Weights of a small transformer language model: 356M tokens.
MLP neurons of a small language model. Each row is named by its layer, matrix (gate and up: input weights) and neuron, and shows model dimensions 16-111. Each number is 128 + 32 x the weight over its row's rms, rounded and kept within 0 to 255. Numbers have three digits each. A neuron's up and down rows have the sign that makes its largest values positive.
A block is one neuron, or neurons of one layer that tend to fire together. Before each block is what it responds to, as a language model described it from the Wikipedia text at the highest values.

Description: Hyphens joining two parts of a compound, mostly double-barrelled names (Hans-Jürgen, Tara Davis-Woodhall, Johnson City-Kingsport), also two-player, self-assessment; sometimes mid-word pieces in foreign names.
L10.gate56:138116104115094114108078160115104085117127117131107162063076122096116091167088153154128146067108118106165103174087127151103144109140147119147121096097158139085087137163137140120150095110167155099123096216121169114088180116164148202132101119120072106137147114118132106119133173037150101072
L10.up56:160178120154085167122109128103116131082105204122161171132200085111167099123142155159137105084114106128145141173139109127089109158101124140101080115120132171113112121080130164088106170139079108117129101199124164079077171102143115168178100101158107073156178155150120120133141161113130122121
L10.gate78:125103153137111155188121132137138059112091086118131086117140150152145122127178102112136155128107134175120122146130180135172145149172124139162134108124110088155136139106080139106122162140123110109132140153089129074058112131132142068158181141132128136174105131111069117137123106092122105161
L10.up78:096112186111110166159120118108133085120123161082138126110124146155145127162163131069154110119091126116104112047155134143160155153152063133172121114202105135130128091069146113158137081074114117154133124119098134083124128120207100105119141128098121107170147102129139140132099107170159075125
L10.gate80:170105086144129183086090171135158075086151126183169079063061092142143137170089090162163096168153128126169153167180114145079122159160114117090089098118149150127152140143058150126126182168190171150079087171102138112094131068162128119143144120085155095119186150123127162124108123096132106088
L10.up80:161056096129138168107157163138130121095172165177113117121085098222152088159095085185137118086125149107156122083157055116092182138140094158171117114117125104097153112182105098083081131135118130169124114151148140102137142102074162143174109105092169109134130180105109123127116110063113119098
L10.gate154:136146143151170093079081189149159137171104136128143168108166079104138106116171172141145145139176135135075060108179120118153126108153114127125100197093139086098071122071102122131111164060045176115124128141138099124138077115103171157115151123130131150113114151084102121130150160129128036123
L10.up154:125128088194085144161135193171142086111116155127136114163138168137166107128162078137039168167153145129169128161089133115135205137143150136104110151135141137133042128111136105090171129153128101149109081160127102171137104116124053143091113127140147109129125110079119103133138101129226121156
L10.gate259:120167111163115121135073146118079132143138079162133146106141131075093145107090110113157137150082110128164141130179131115155081210092105136158141142093171100108180133103127120123126148136151149107099082187121084101117140080137083154103115135105125099093118109062155055078152099128114084099
L10.up259:131136026079122160123174164085127070139145130120111103072120150150143142124115110159099084074114141066146157163081125100123066124104112126152132066109114114114117169113125184098159102141171147143106124133117204151120143145138122138142139141246192162114126102136208124097160106118110086140
L10.gate275:135189094134131146141139182183083122097127127130146119085087153058189111139087151144109160115071126122137134181184121138121076121205125121058128150101098161097113146089129181152084143129131134134101094164133190133086068142175069091124083196136129135068121160153186167124137106149143097084
L10.up275:160106132134115149075110190155158128101175122069156096095121167140104114110076075132152107041135133126190162118134066113116128091134122162154078109069172130116165127091080110170126114111143112084109085127078214186101138166142119057109152113171172172098099155135198178094160154096111127151
L10.gate311:134126202154130166123054164107160140110142175072172130097156191196135113098138127138110070104134154150111138161172107135121169197124144105100064116115129100154151104167161142104126145135169118150085122143127084150137166100134102085170144185079136096107118059128150104095210114125066171178
L10.up311:094081161139175177091107134053146148083096127119143136137160141109133136112125107150192132120118111150083137124155064159098148165149097110173059166102083143123109162086108152123122087179141112186210159107145155125132101109145087100084198166165104163126133126128163116134137117099100102169
L10.gate439:167154102074105091081119157107047087063135149115152166075172173098124145146149117148153141076113171129151121089116147137043137112220142111178083128091181113161164140090141185174133107116100148132179119135144135110171158084138126130118139116121072113143193155170065074169171151100164144138
L10.up439:116118151088135061209147152075191099137074153133103157096135174117108101114101123107064101114081092141113127093143103131078130093134087123056170162130152142196095091133135068131166096132160132112180109178113142132081064114070062097077080088130079164134109075081128123126103146126125101178
L10.gate442:133102152172137155122151076120141136100126112130190157111121127137174142170104122076135181059107139156158111125153104114129099133043146139122115131121098203163160126157104145097128202138104156106158144142107141083203116096183127116105111094082145174087153115133135078153104149165047109191
L10.up442:129128129069121129151116135161132147112118138168199098147122210148155081140129093065071141094114148073133141111156136155115122126168096086109100156155104086106105150152188129139112197118186142094124113133181078150090161109146139130134167142143066152108120102094136082153153010160128117130
L10.gate477:112156166139114151141120129128110075146098183148123106103122107174136122163151144068141110129178151143103119104119139071130125112119152150103076174134106114125107195118150135150139128165167124108126128139143102095083085121136118148087115095160147135168089168099090125133089077112062072145
L10.up477:150135158138102139153110133168093089119118118156142154151141149049092129109087087134130067135136113119147136116139147161072124100156133163106128134085083129140099095112204123117151115154130142132088134114082112161139156173128131126193150124149132100179135171185111068102125065136151085136
L10.gate506:133127104141191160150061099163201121118161122132155093136109169137173137147120149168162186127126176151101114150126043138108130139172126155166184126102105108095139173120127149189106100108186104113118148140109114134107121089100127141130115101159158119114095139127065134158085093174141144119
L10.up506:179135197111125148100091159093111157097135179071159117093188129238143101121152088094109144173131140130117110084134091069133151105095122150157149110140181179118187161114087116138114190059153111079155104137155159142079135117148118079108119057196161137126117108117126118161114086154183104110
L10.gate521:147143139095119144145097133084164110126155174171103106050140144167120133152090115146182194055181140108149100149142148132068207107175135112095089147122157149134148151139165146134096113084130154088115113147153153128127099181082057086101132149164112059134121102135119178097087090151165137147
L10.up521:109183158118145120104143148162112134099109084128124183123110134116089192117088162116092162124144102170073140181169161117159144143149140128120110085112097240142104185117133155157191150114127102116140107211137128109070122135166172118104143124113091125115142113093135134130135174099082142157
L10.gate524:153194137092066080092110111104137130083146155152110131142167081072110080080099086112118171113162105083177163119130098082154071134147093173181141189165140139185093170153154114179139215173116129134138127146138171130135125135175093119095117115092144101097166082129163168157183143136106091108
L10.up524:117156156162176062157103091182201134138072117125121116113194092105097115133142150120108145100121125144087121160076067080161136143097108063171141089100124111156070160135114137137083067123133114090078089178075167097135109106131124132147092122189152109147095093137144155140142136059129143125
L10.gate557:120128084138084126116155177156082143122149119136211140154148133076143172176148113117169117158118159087170138151118123149086078211136116220158079127131080200135121112061123127113129109128089132136095178184068140086145099110158115124155103127123102137144112166189190108172140152102137043120
L10.up557:102101094092178129087145156107127131144126181157095120089126054149062167145089140149186085126111120140118125209099115153101120156132121121147099150072138102144124107113115106167136070159144105068125144124105108137096103084173043073167132164135159110103138099147181114179126127128132160128
L10.gate592:109148132083100129176120168139082144185170192022129195146107121126164133186106110159081135121126121114131063065134078163242147075036098126156147137120108140125152094112084094141155081171169156155092102168143164107167112122090188134122143112099149178129133132090136180074161089099139097112
L10.up592:157185078095099184115099139143162094086134151149118132137124095167135074116064082127098139178103115065050136118087103094109135136128093118176137116168109129085105124062068112088083134137136117159118077166124141069132093150156121130127120132126111154093117141117079136201140119139101084118
L10.gate660:069140091132102144129085180117156124114176112115130150153064157157094071150043146119159178135079186069095191163128106066147175139172120183135101080140170150127167113099080136121121118149154175078061108126108122058127126143121067095096168148129154108096114114129130089158163182154145109122
L10.up660:064132111131083092187085126126145148134179152152076157104071158186141042109133120158125176127166125109090127128170060112155181106190140183118160040133182183124148146113130168173166120122142156169091119155104108162137094114145105125128111142189131106144104097122165136127120126129090076086

Description: Inner digit pieces of multi-digit numbers, mainly right after a thousands comma in vote tables (239,968), also years (1789) and mid-word fragments (gymnasium, controversy).
L10.gate97:061117047165111113135144167129062091083139129091134147159149161106160121077156145124171090170178130197144182032126149135123136136093136115113150148121111075145135118130135116108163164137096151112166186133085151152078171144223107111088124106100109129120140137141146151144162151112115089072
L10.up97:118148119121134094202161140145165139144114177107125131112121176185152081112166062129113127119109176119155136130134172167100092157100165127111143127121133136178110132066126147144163165157108197110109132150125170107164143079161130177171078089165174110135123096088146097127125215134166131145
L10.gate132:186157083062101095113103130125135125101170078154138199137176122138163201102186141135114109126167090135103116136105136159090131164136120191147121193087127130127092111181149112158145164116155113103183153142137150122117147134098150140121141091119109143084099186121134145133157073141131111108
L10.up132:127139143115171169222170154122107113134147137080137194096137149112162150192132141137118122125141040128139194147076149040147119146168082112093059103154114118163085151106179107137123193124121124085162126170119086116167215107112120130118115164115111189116109111148122130107157132133131112159
L10.gate147:106130130064159103122102210130087142099108102128140134100117135096100036194101128121110050144102136148131132143119107084129129157086135160125054163110115127126158117191132169174078148135137158128095121123155119092151159089091096101139132141188094102152098109200144169177108120137135111148
L10.up147:116115137195081112132130166107096129108167112116102166142102157147224094126108104158145146083135116117143154088116134170131097138142180132187078081103162136125112097151163132147128163104106151081150085147096148107134097112091174065142176108099141121140102109147141101213130192099121162205
L10.gate149:186176122151059156079122167131118065138158109148105140150162120130139117184117175074079088119145102093154115194114112087119095139101140098191142096108073078102119163148096104239155156172113127096112180098098150113135133113149133124098139088087114167185150088154131103162129162194123137155
L10.up149:163125122088088145171139141108169154175074147201116113105125100101161136163103145162082113130122136110163205157136151104149161117160147124131138130104113116154114133166173053117113140147180169139128063147110136098070152117121163166113086106101148138104171155088144137129118170185145117178
L10.gate172:134112125092131143139120124153160091140108173112152120157166126142156132071142124214125126153125118136126134104140131194136113166090111174145140173197116127119065154110158186207119105149130112143141093114125113153158129105175120115154109151086160114121196128135104145104179069149143128151
L10.up172:111236070097109152133106137124114137121137145122124129144169119087092123136145134145138137179113121096106149118151167098087133175149150114080128174105140147122111143121163177118084138129092144117132149132055080167113135129143173146100110213126138115152082082116135126141136083144133110121
L10.gate267:147147139077117143134096123090108077146163144147131148128111112092136139161122140106051026110129136153049162087130145140197150112067173131027124177109160132112117136128184162151128193099162175122167096111081140149113151129149158105104089102076151171151083107152128174181135105110129100148
L10.up267:077122162201150111143134083133121147139100170139112104105124156126170156137117145106118106153149163095113137074166132101143142125115187110107082159126172089159144092143199148086123124139156149059104143174140132153146120090156186107097079107151175083124125080158137137208093078136139085162
L10.gate302:130128113076076095184115143155192159131136115134104081153129117137127102154145143078116147151201160167087116120133142152134090130100170207085108150154110128155117171141169144137134184123108131131153138079107106084145148091069091062106125150134093155140135104104114106141090079145099080098
L10.up302:106174142120070085119115104103109072099130100114129164150117094123169161184134210157128156090150120068130225149193197152092163130116126176116125145083147126153081117210112105107148191153166147088166133110127114106081116131094155130102134142070056133126142188160122121096134132138172104073
L10.gate312:122138146101135126163125118117119147143165152098086090119171149131177135203109161139109131127124152101108113092147106161179104179110135076072149152120151069121115164082124100152141161159121109135166176162148136086113107136179154186117126104144141133161124145187143076116163088153099119114
L10.up312:088171073085123103151121118122144144103162119109186194119148172139054124185086159167118093080090118173099133160123174083117093079082099120168134157133146150106147160159112112173132121174071144131133106086149098121098144101118144133134069141113120167054089131172137145088120097177107134102
L10.gate315:134098117163092149144081109094138131172138162150139129120123165137106097172154083189127122127153207135124098129159119124151149216130139148153157127090043132093148143149161028085126096111132138141127098160140165145071083095081134065131159176086136101149140132160181106153121153079147081083
L10.up315:139110139126095118204208100122144175126160167122183102117079132158110110106127145158111104152087152142109130208154088224177138117110171130108149182133139135187168068118185089121076107097118159114120183178124146129077117138109096161188138165083154120117102119147123163159082122083145166084
L10.gate349:177176178155115123128153147093113122141151121101155120164122171150165103119118158112155120096092188139085114158095115094084110147118097107025145112155188115195176138162069134121101043117061093134162110080118100113149160162154149098060130092116127129149083132157155126098142108150096165165
L10.up349:148108160132135102073122151065142105061163057088196085143115157185159101127122083113065161167094059132096099113117149118145160144162098124137148075107151176166163112088150138086099055151123112155156150168155120127104153153121122089160075144148080161154142060141131108126119128175150091125
L10.gate372:130133148133120132140134143098160170166116134101102113199154120061170141155113086108086072130119163176127108116142067111140163070118103113145116164142195182129077093130085132152098173150143158124186087121140143125152086133129138111108102136096147088131081111089121148102198164127132105089
L10.up372:200106170133131157173172149090056045143179104115119119110141143136130115126125096108182143140075147168126161139120178138176116139131078159081118121111149186100123123071101172146055099076134169104173120154117121121145055144096127153111090073102061118066132120191119091106060049128144136150
L10.gate436:085134139145189116104133165092146124149137066141116165133147179065102117111119107171128095113134160166133078108151155147134141146142049123140112085102114159126150110108112109179118144094145083152219114058099169119121150132163165121158213168151105098146120108134098116109130221142126155113
L10.up436:068091149181107070142150218151115105159141141087134107153133139168101166102141139125109110140131164171056109119059105105145132135173144111153134114102141190151206158126129179089134120154123152081163109148153154108081117136137142157086112175130134159148138144173140097094093087164150116093
L10.gate490:197143117111132143143060137132085099168126102088152090103114180121093145133114099119124143143108149132135119092202109089101167161141123143126160146181123096133174144114100123156104177094141168104168140132141129030165138087108132168155088120115126092095156067125125153099085137092111130103
L10.up490:162096101180063109111151167137094107146080153138141148105104144144122111118124098128049129193142163086122137127146127134136122141153115178090127131138140151141071145146126146132183116102137091139189149121084131182187142117128165137124104091149084113123131150119150141164120098147131127192
L10.gate653:143166135095088160115127118135059149169107163166098108114165126082077145092115105143027091122117179129141111128154099116094150081129135129137094096114113129106126130170179134196191122131105108101153098132090150117102134126118152156146085097105141151154138169160100085119106142120072168218
L10.up653:107155056182161166115100169095102095167113143133153102172133137126153127129114151137114128133110091131161159147130076110113119076125151117139134165183137107117146127090132126164154073113190118140126163088153128100124108137090083102093170156142161151086059119137073132186125067126159145113
L10.gate663:138183113086136185135120161158156102214133156100136109191125157107149138118157185110121083114134144130136120170171121097124110147136136116195112159154160107138163127094104172130114167138120123089127146123066097068135119093020205088122162177092097124100131153167118136172132148137124121151
L10.up663:123165107173117127134110144100175139131122169163132118103164082157056125164123112169118102139115130081140179115157085124114160130176112149098172100175149154122107147124123106106102096099074186124147126084162072108114140119133136138157100121100213163130157137103136227130122112149117142153
L10.gate681:126100175115104108124130183090096120162097172141125170116134152137149136114082162127130082100128161127179201080110116110123140136070130174090104131100162086159084137162171153088116089100129149120169178110105151121156172145162132131151124158130117106147089057157097138092171135125162160087
L10.up681:128177135163103150198135153036125161169138144101129059127135105059164174161090175164115142131145132169162169164138137124144166109117093134094173081108127207140084116124106139118137112091134136091140144050191094095108165155078185147153133213071109099116123130136109135150120144118111147094

Description: Single digits or number pieces opening a line or following a hyphen, plus, or pipe in dates, tables, and scores, such as 6 December, +6, CQC-6; occasionally mid-word fragments like end, ro.
L3.gate128:162089109225140065116098128087092074133122076154150102122113090110115135164125084166119176151155139177119129061081173103133180179112143139159138154115126118148107118147136149109149125171078133127111104117156174129159151175127129154152141117154130120101126117115021145167153119098078112110
L3.up128:171171194113111174155121141068172111101134068132087064061113141135060165145113176067148076101174103123072167086150105071081102091080143119205090167145139160146124127127107130142109138147177120107122139170089080086110096127156135114157134100136186141118165110153127072124106185121086123141
L3.gate366:142102166095126173144107116047160092113122080136099118118115152149117167093104149102129072122132163151082170143101113117176114106085123161155089084110125205130127143090144097150119116093114155096190123137197120178141104135139158140111146154117118117143180125079106121148093155108099149133
L3.up366:123113078112113138112088154104112119215118103127155139065140064172135171114108116145120192137158106172051128092092163109147181109194077123147096100166129110102143114139107168132104130113120084156158147100063127133117107143092121126135113073145163139158118114131118118133157055079138150140
L3.gate393:117177144145130114135141135089122075183184117119095151126158110163130128118113126121092079164115145126164210055131123174099159166113125129126135168052176128111141089198131139170122142177165127130125054088140160158121116193116124084122132159160081161116126140125111128120159099121132119152
L3.up393:121166159191146108085128112087131131145118114121182163110191124186161175138114101096121206192137071137121160103073120111090232087121139129172123131184102095138133086186110149166080111152091100134138113130130158195143096114152079103107129095134097141125129137123151076208139137150185131132
L3.gate617:154086151074163195174101140098203162149147125106107143153117169118144108115097151132176139108238165121117163138138101127144126142163139124149098051109043103096090117097157078140092104088136118126171149083141165139150191158104126103142174106144086102125178101167105090108134162106098107063
L3.up617:047070025165093117102146127157089111148072099078062156103137126100071104149150149117183110110137092145091137109125155143134217122121119119132120100125142119111125134120100170155178097101109101125108081121155146157177169126163115157143100112142097118112150120146081138171105099165141134127

Description: Hyphens, slashes or dashes joining two parts of one compound or name, as in state-run, I-95, Gil-galad, TN-VA.
L3.gate185:157201150162117108163126161174105082141080116160128112149092132141136125156191141126130096016181115112137121111138083213120165142194128104115106140171151139171174157147107148062130144096179167140105118161080114089108132074147137044097114131096116100077103072034146118132158116126107162138
L3.up185:171125149122067145114170089151118086083144154125164105103080096113101133127179195148128111172117152083085123127176087126113161151169072139120134184154201175210168165147130072140180135099132150143121061157098139136080172096138116139120055143135134111112096119091179185181103092063127116117
L3.gate210:114140178134099136135150139108105128174163159130103099124148104159107126101132111132152120136064186104187064133140092109111099139141160109112140081167161176111106156092095137166140124072080115075096158159151119124208070167140144082173094156151083086148149144109177123208202136118147094118
L3.up210:089134121172127113135120173150121142169157174148114161144113193135147136135169156204107096142085097134107158073157101159136126133110086139108125114137094131181152087100065158104136124155115125113160143169110181150114101176127129119126120134140128067120084184154115141136145137107134131105
L3.gate537:118096149167080106139123149150120112098117176036161095107076091136153108083117169156122138137117073076100113102133141104163168156158100146138106159131154108140101196104143117099128167133106092122135054170132152107162149151146095163131165077146138121086141117123109134184160118097166079103
L3.up537:150118132134131106133171084222127138110116147123115182146172143129099052068126147114153066087157107112125145160161097093100111098112129138089133143134133123154154163128085163127087087120125105101111193127115123148093121156120144115152122197148132077151106073124155139166136135178115131043
L3.gate648:114124064097131120145095206138053127142108182141129098110091088136131075084127056176114110155145114076103133157125148191130160108154055105140144112142167172118131133157131143163131135166165115165178141163160172153120065112059109096083144153132128118143086094126106120174132191111125146140
L3.up648:102128110190107120171117132142057149085104171102113106130105067097113103126157113027110121093108137176185140199114109072157127112186108181102059163213153139157112174112124133167161128091143135120116173177119132153150149079156089093178106201084117124108160103097122104114093111096099129104

Description: Two-letter word pieces like am, ad, at, an that follow an initial consonant inside names and words, e.g. S-am, Jum-ad-i, K-at-anning, Vietn-am.
L3.gate95:180145081146066145128125109109140140151164156136177119132073153120174139155153157166118109112128133065139154150156109182168121119086169111129104096061123147136120176140105105128171123140120081145142141144105092090108179155144157117156120126165133224135119121116151135084157087090182168120
L3.up95:154114081112117112121130068095144090186142101121126094126105175161174154160130154172120099158124122055109182159123142167128098131083097075095097067088103118146143179111073149146175110116144084183087097119118138131120167107143157096103127154133109199176115145130137185134135116104145120138
L3.gate493:069184117148173155128152145091126142129091082097155113116104122125122173157119102126101182100091087095143095082125073184071151114077080178119147122076115084165108130160124122075131104095146115102133124120124142092132181119097134167080133155140155138203102195118067157136155088137068097109
L3.up493:128100072075095174100114186126136061186142123160151092167116189133125126110153171052144140124100123065116142182094118150148121099123056099138164115085174094206192121132177106148133180128098120160076132149078079138097108171142100128115164164123133164124123085149092116133124167144123125066
L3.gate587:118136081114121119129109091167153106119077169076153150168125158134109086124122108169171182162114169149091137099125109115123096116125127197172141126145121157166137059117097124112103095106067121087148144080131165145134153158168095189126160153090097139154110136120086122145117104104130074133
L3.up587:180104128124147146092102106146141022137138102115173122159127120149114176113038101100164140122079104111142083100171070093134126124091118146100165106138114145173149103153130131087106151190154187145142084151111068141126118133172040216199096155110150111153115124129116139101132107126147081123
L3.gate618:086158179125134087114180143119120154149085129100118143099143135073167164136126103172147122140103155090151163116148229111117111085155107127123112131102098126222112088125131137165103163155079117130114095182134127135127159143118065193201099153112072095123098133195134097122194143136083098116
L3.up618:090150128134130090101109131128110127141098160129056156165087069103187159162122151109089167119164164175123124147108127141139193183096126115156135074129097182087133087107147080082135112115112147109124130124128153154042199094088094148186184142137104152105168110138114186111117100167105115181

Description: Word-internal subword pieces inside non-English proper names, mostly South Asian, Slavic or Chinese, often in credit lists and tables: Nish-an-tha, Haridw-ar, Tian-an-men.
L10.gate84:159118185034091131121148157112146136153149122110134137170173157120162109120134097175118155159071113076111125159168137096154150159092114128105126129150078058148156139184133117132129190228102105094126080144123088141126116095098126135149131158124126157143147107183031134168103133116117138126
L10.up84:100014165140182095110118165131139137154104081152093110136143125170085149124082160075102138108106104157144089103128121138119140099121169151154095149178106063122091181093153057147081172110142200120127131127114110105108093089155051134077159133138060079092100158161108118132107118127086137087
L10.gate105:179181130164138158163148092156141145151135104129182221135103143108172083116111138140125140101120129164118141095103138090093110126155157131078143133160099147130136160102145059113149140060150163107103129140084126163119106159153132194078130157136140175104096164165116088118093140166140101130
L10.up105:139117108155099147138113116149081153063135143083136041148187121140156183087117129188129163190166094165100131140157147090201113161103178152151109125159120111069147126154187145090123153149121107166104099145133079111140143096150128104149109119079106118130151147100146202200160146106133128052
L10.gate121:118143118152184143081168117128153159198123199157188124111188096067101168126134139091182166108103116099164146095091167162112116139093138133129143089130154173140122154130154137148098125154055137153178108120107149095141126127145102139130125092090148124094104105100111136087088135122175132121
L10.up121:204131119110129129105128107120133135097095149152203099132155097071179138115168118096119159138131063075125145115101099084088101166104101072078124139126148159157124121131135146108161141208163103080158120150159176109179097147104151127088131105153148138053121079089134151148096103139139087088
L10.gate157:127157181138146059100118126052108206129106151069126126146077112154120106194108160104166118137154109144158099114111107115147156131138147089172191101121083088153166157108138085083114109136135126159119100135123086094087155159138104126125161182091082088142080156144127091119125097159131144136
L10.up157:114145128184118117143170100160092119106124151117093130140099093112180133179153131087201123079203130126142188085130134130124096144129093136130070157162109170177134148140148108098117106077172147145170177125141108135084114113163134123145090172112114110116193132158134198169110152149124165094
L10.gate200:141079121135209167110062094179106095139150129105172161108143163180110190207123102123148125141119200106134145123165115061146132236159154106167170098081127123165128153125081127088136090077128145049075145138072165137134150100134114122052116137136164119113117149132122147109162088120105139079
L10.up200:134098094117150137191134127109117115189163146108153145109156146129084095163118126145105155139053151131120106135111197114089199175114127110119068101108124153116135123144175095120120085125129103120130105184098150107132174127149123105143123118145136128153122187121117139153165137148136127137
L10.gate225:112177112136146210124099116143081159113164163079147117144149094076123090093088170170107138098114214138105156168086146191101113075083125147148131151156107061131097151062129143162100152124111138089132180087078162136107089139118148084159129210095144121133124135116137113022137106164070116119
L10.up225:113142080169088103067151094157103152063081153165151166169088082092102143157131053110080136124171128080112132112114091130112071157124161108112095120137120078157088082108164127093120114103124065137163168124125063119131074153171148106087094202115142106096098167156134159180195130150122164128
L10.gate227:117151110181144155147183101125114149098111056112149142109175141095183165116128108145139153080116151100131078125125067151077111199136143104067140200141133117085133168097112136121108112162057161069168147108116123116165182164121120151055171095128144107142123113056097194126112113072170151157
L10.up227:109098136082109121123199119083112119146153128113093120099108099183076143147077189116104138183109135109126058126116113089137167159147137086104127101142106136117127165189088096119148128094151185129124172115111096180161101089154091155056180160114121181115122083103138167114163161169123071097
L10.gate382:189129157119141164079123125161105108161161092164127082173152133174126138139132115114133089100111118155114114138125119116107135154142147203091121078138129146081112157146198107100108114122145137185113141135090126104081106120200114213115107095109198162116115149139097122088126166088117092129
L10.up382:168146116159147138116179160153095114152118155141111071144167108164107095103145139154104089129051133142153140116115127119093115150143073189133143106143168181095181153107127046107123137115144101183134088167108145131140157076154156171119049110099119121170124090097107108102104189139136113081
L10.gate405:106115111106078136141116086091150156132131092056124124144146159149100128162125117059106208101079157108175130104108195122165135107140067113086095123175115124173144105095123085166173147162071144092099116128165087123141121167166112131091165147136172172150103120191128166177109132109196092171
L10.up405:116094128103063191076095186178129155156101079065089168171163150109097154136109090155124120151121142136107127146077114141133138111127124127121141072144116114110180058167128141129144083157145105175086084114162145181186126103178111118155131129131151140123095109090125139204059093152116160087
L10.gate406:098083086149127094153090063169113180106152186123141136079155115172124151133153133118079098192101174130153121099118114078093115234146133139143172149128122111178189128190174135077172103086141125136084124084136206129152109106197161116110143150152157190106122155082173134076161095151109127166
L10.up406:190133111075132124142109134120157144115062102114152163148148168098156131174133133119138117139131141171142106196086161126126141136144135139150060057086173128134128114171109183088156141148223089166128125192136137082120192157122137143120106131166150113126106141167138093132138135147091156199
L10.gate448:153183149092102082094068146144101164072091145105153123146082135160167138048111124095212128121154113157145151134140109166158133168105140141088175160197154086073167100129173118126160165148133122188180154153142123161093051113142076095109113189098139155103115070068083170166110129114123095127
L10.up448:126126113145158120116061138110064143154114096160146178115114109122186193202198108130151140119148153140104116116130122149092105162116111117063076123156065140127181127216112140186140100149209119104123116111066116098143119139187108149124009118129121146138093109116120109106082184137087158131
L10.gate463:167127132169136130146149138085094178113119141100132092122191162110087125088110127161071131135129122111112134138087139119196102139112170147098161163144131137106180144114160163121101127125093228147141148130143140106142133114166119175180132160145127119114109098148096113146115143132124165107
L10.up463:108153128110180126104104170136078106115111138178162164118090123083173140134129089081149149080098061118126145136156069129120093140102150145103152146116116173088097176142124123102136139101140090095174103152143086096143153116128119158106165143066144177138141136139137096108160157162155098090
L10.gate474:167145145134115092195108163097102115144160087094028113137130167124147145086120119123133180112132160122166199120116077130104096138161126195135112159142162101141147107108153157122162113097091147074189061164104103112103155117114108151114129132088121134166123153139170108168103173145118144137
L10.up474:111149117104093100095161147137173118157090126104171111158113122136126101158152177119155150153148149069151149150116156121134087120115130148129161098097152175133070122133182133091132145131160133186236121121080106135179159087118119129098152140110130178163117100178159141076152174116163058120
L10.gate475:139135126136130136124080152110115154151125090143150145114104148120134067151135109043133176089098101151151109093101148131127102070094161138087159075144142165127129108090171119141117136152180150143072091041195077166068072132129097116112153126098132149107089193149157112204083166120084089176
L10.up475:137114086119133122131083126164101164111119095095160172157115211088148135156094122145167139162110061119103116132129165044125125125131103117095204118111147104169079110140043096133119119172098121093060101127169118139106109166116113077119101064126152109128126102207181126111150090118162118101
L10.gate654:154157164145147110116167155111158213128125106078117123142169137091155150171122150087188119141133108128114122097133096179084129123118119117148080149107146113119078096123088073109113131131091112152135174160113170104165105151131128096155153125134100173111121150200099106132057128108079094126
L10.up654:085087075164132128177146141159126107099102126119178164184101065144074127132117095143135119179115112118118091141089117096144133110150115112156141142150136150148051142162176094064168135150108141129120119192130110111110153092101165133111101150128227203098142082099190092086148117100121182071
L10.gate666:186142185130100135144135124116154138074144144159091158130169169162122065159109071109053129110099129117091144092112108155118136173136120154086113160162166076114160132127170136120105082100133137124158112090081093175117150164146165150151172141137110123127128069120158137118139109064085121091
L10.up666:137165133102168138094164132125125135188176119171136137104137126149165151159155139149110193169129153083071136159144157138132162085127099107164092104122140087151062129162117165043194136150087144093081115167102109106142125132110140161042117143116099137133140117120088092181156148117121094082

Description: Hyphens, slashes and dashes joining parts of compound terms, as in fifth-place, Rutland-area, PAVN/VC, plus some mid-name pieces and "of" in titles.
L5.gate191:166129082129109184134173140165134171019130155077140169115106154146122108127135160101157087149142150163108173125117129107157125070165172145136196102152194128144237147095106108115128163111111166130102198112148151099151126124145091121136131114078091109152113104148127136159143123114186166129
L5.up191:179130173232108146175107150138119158151130110077193100109037095163090082114099114119134084143080109072114099165073085125152189089116144154150138109136194149147083177127123136127139122156154133128109145157182167118139105152151167147123128112185142136211115137151153156176094117206179153067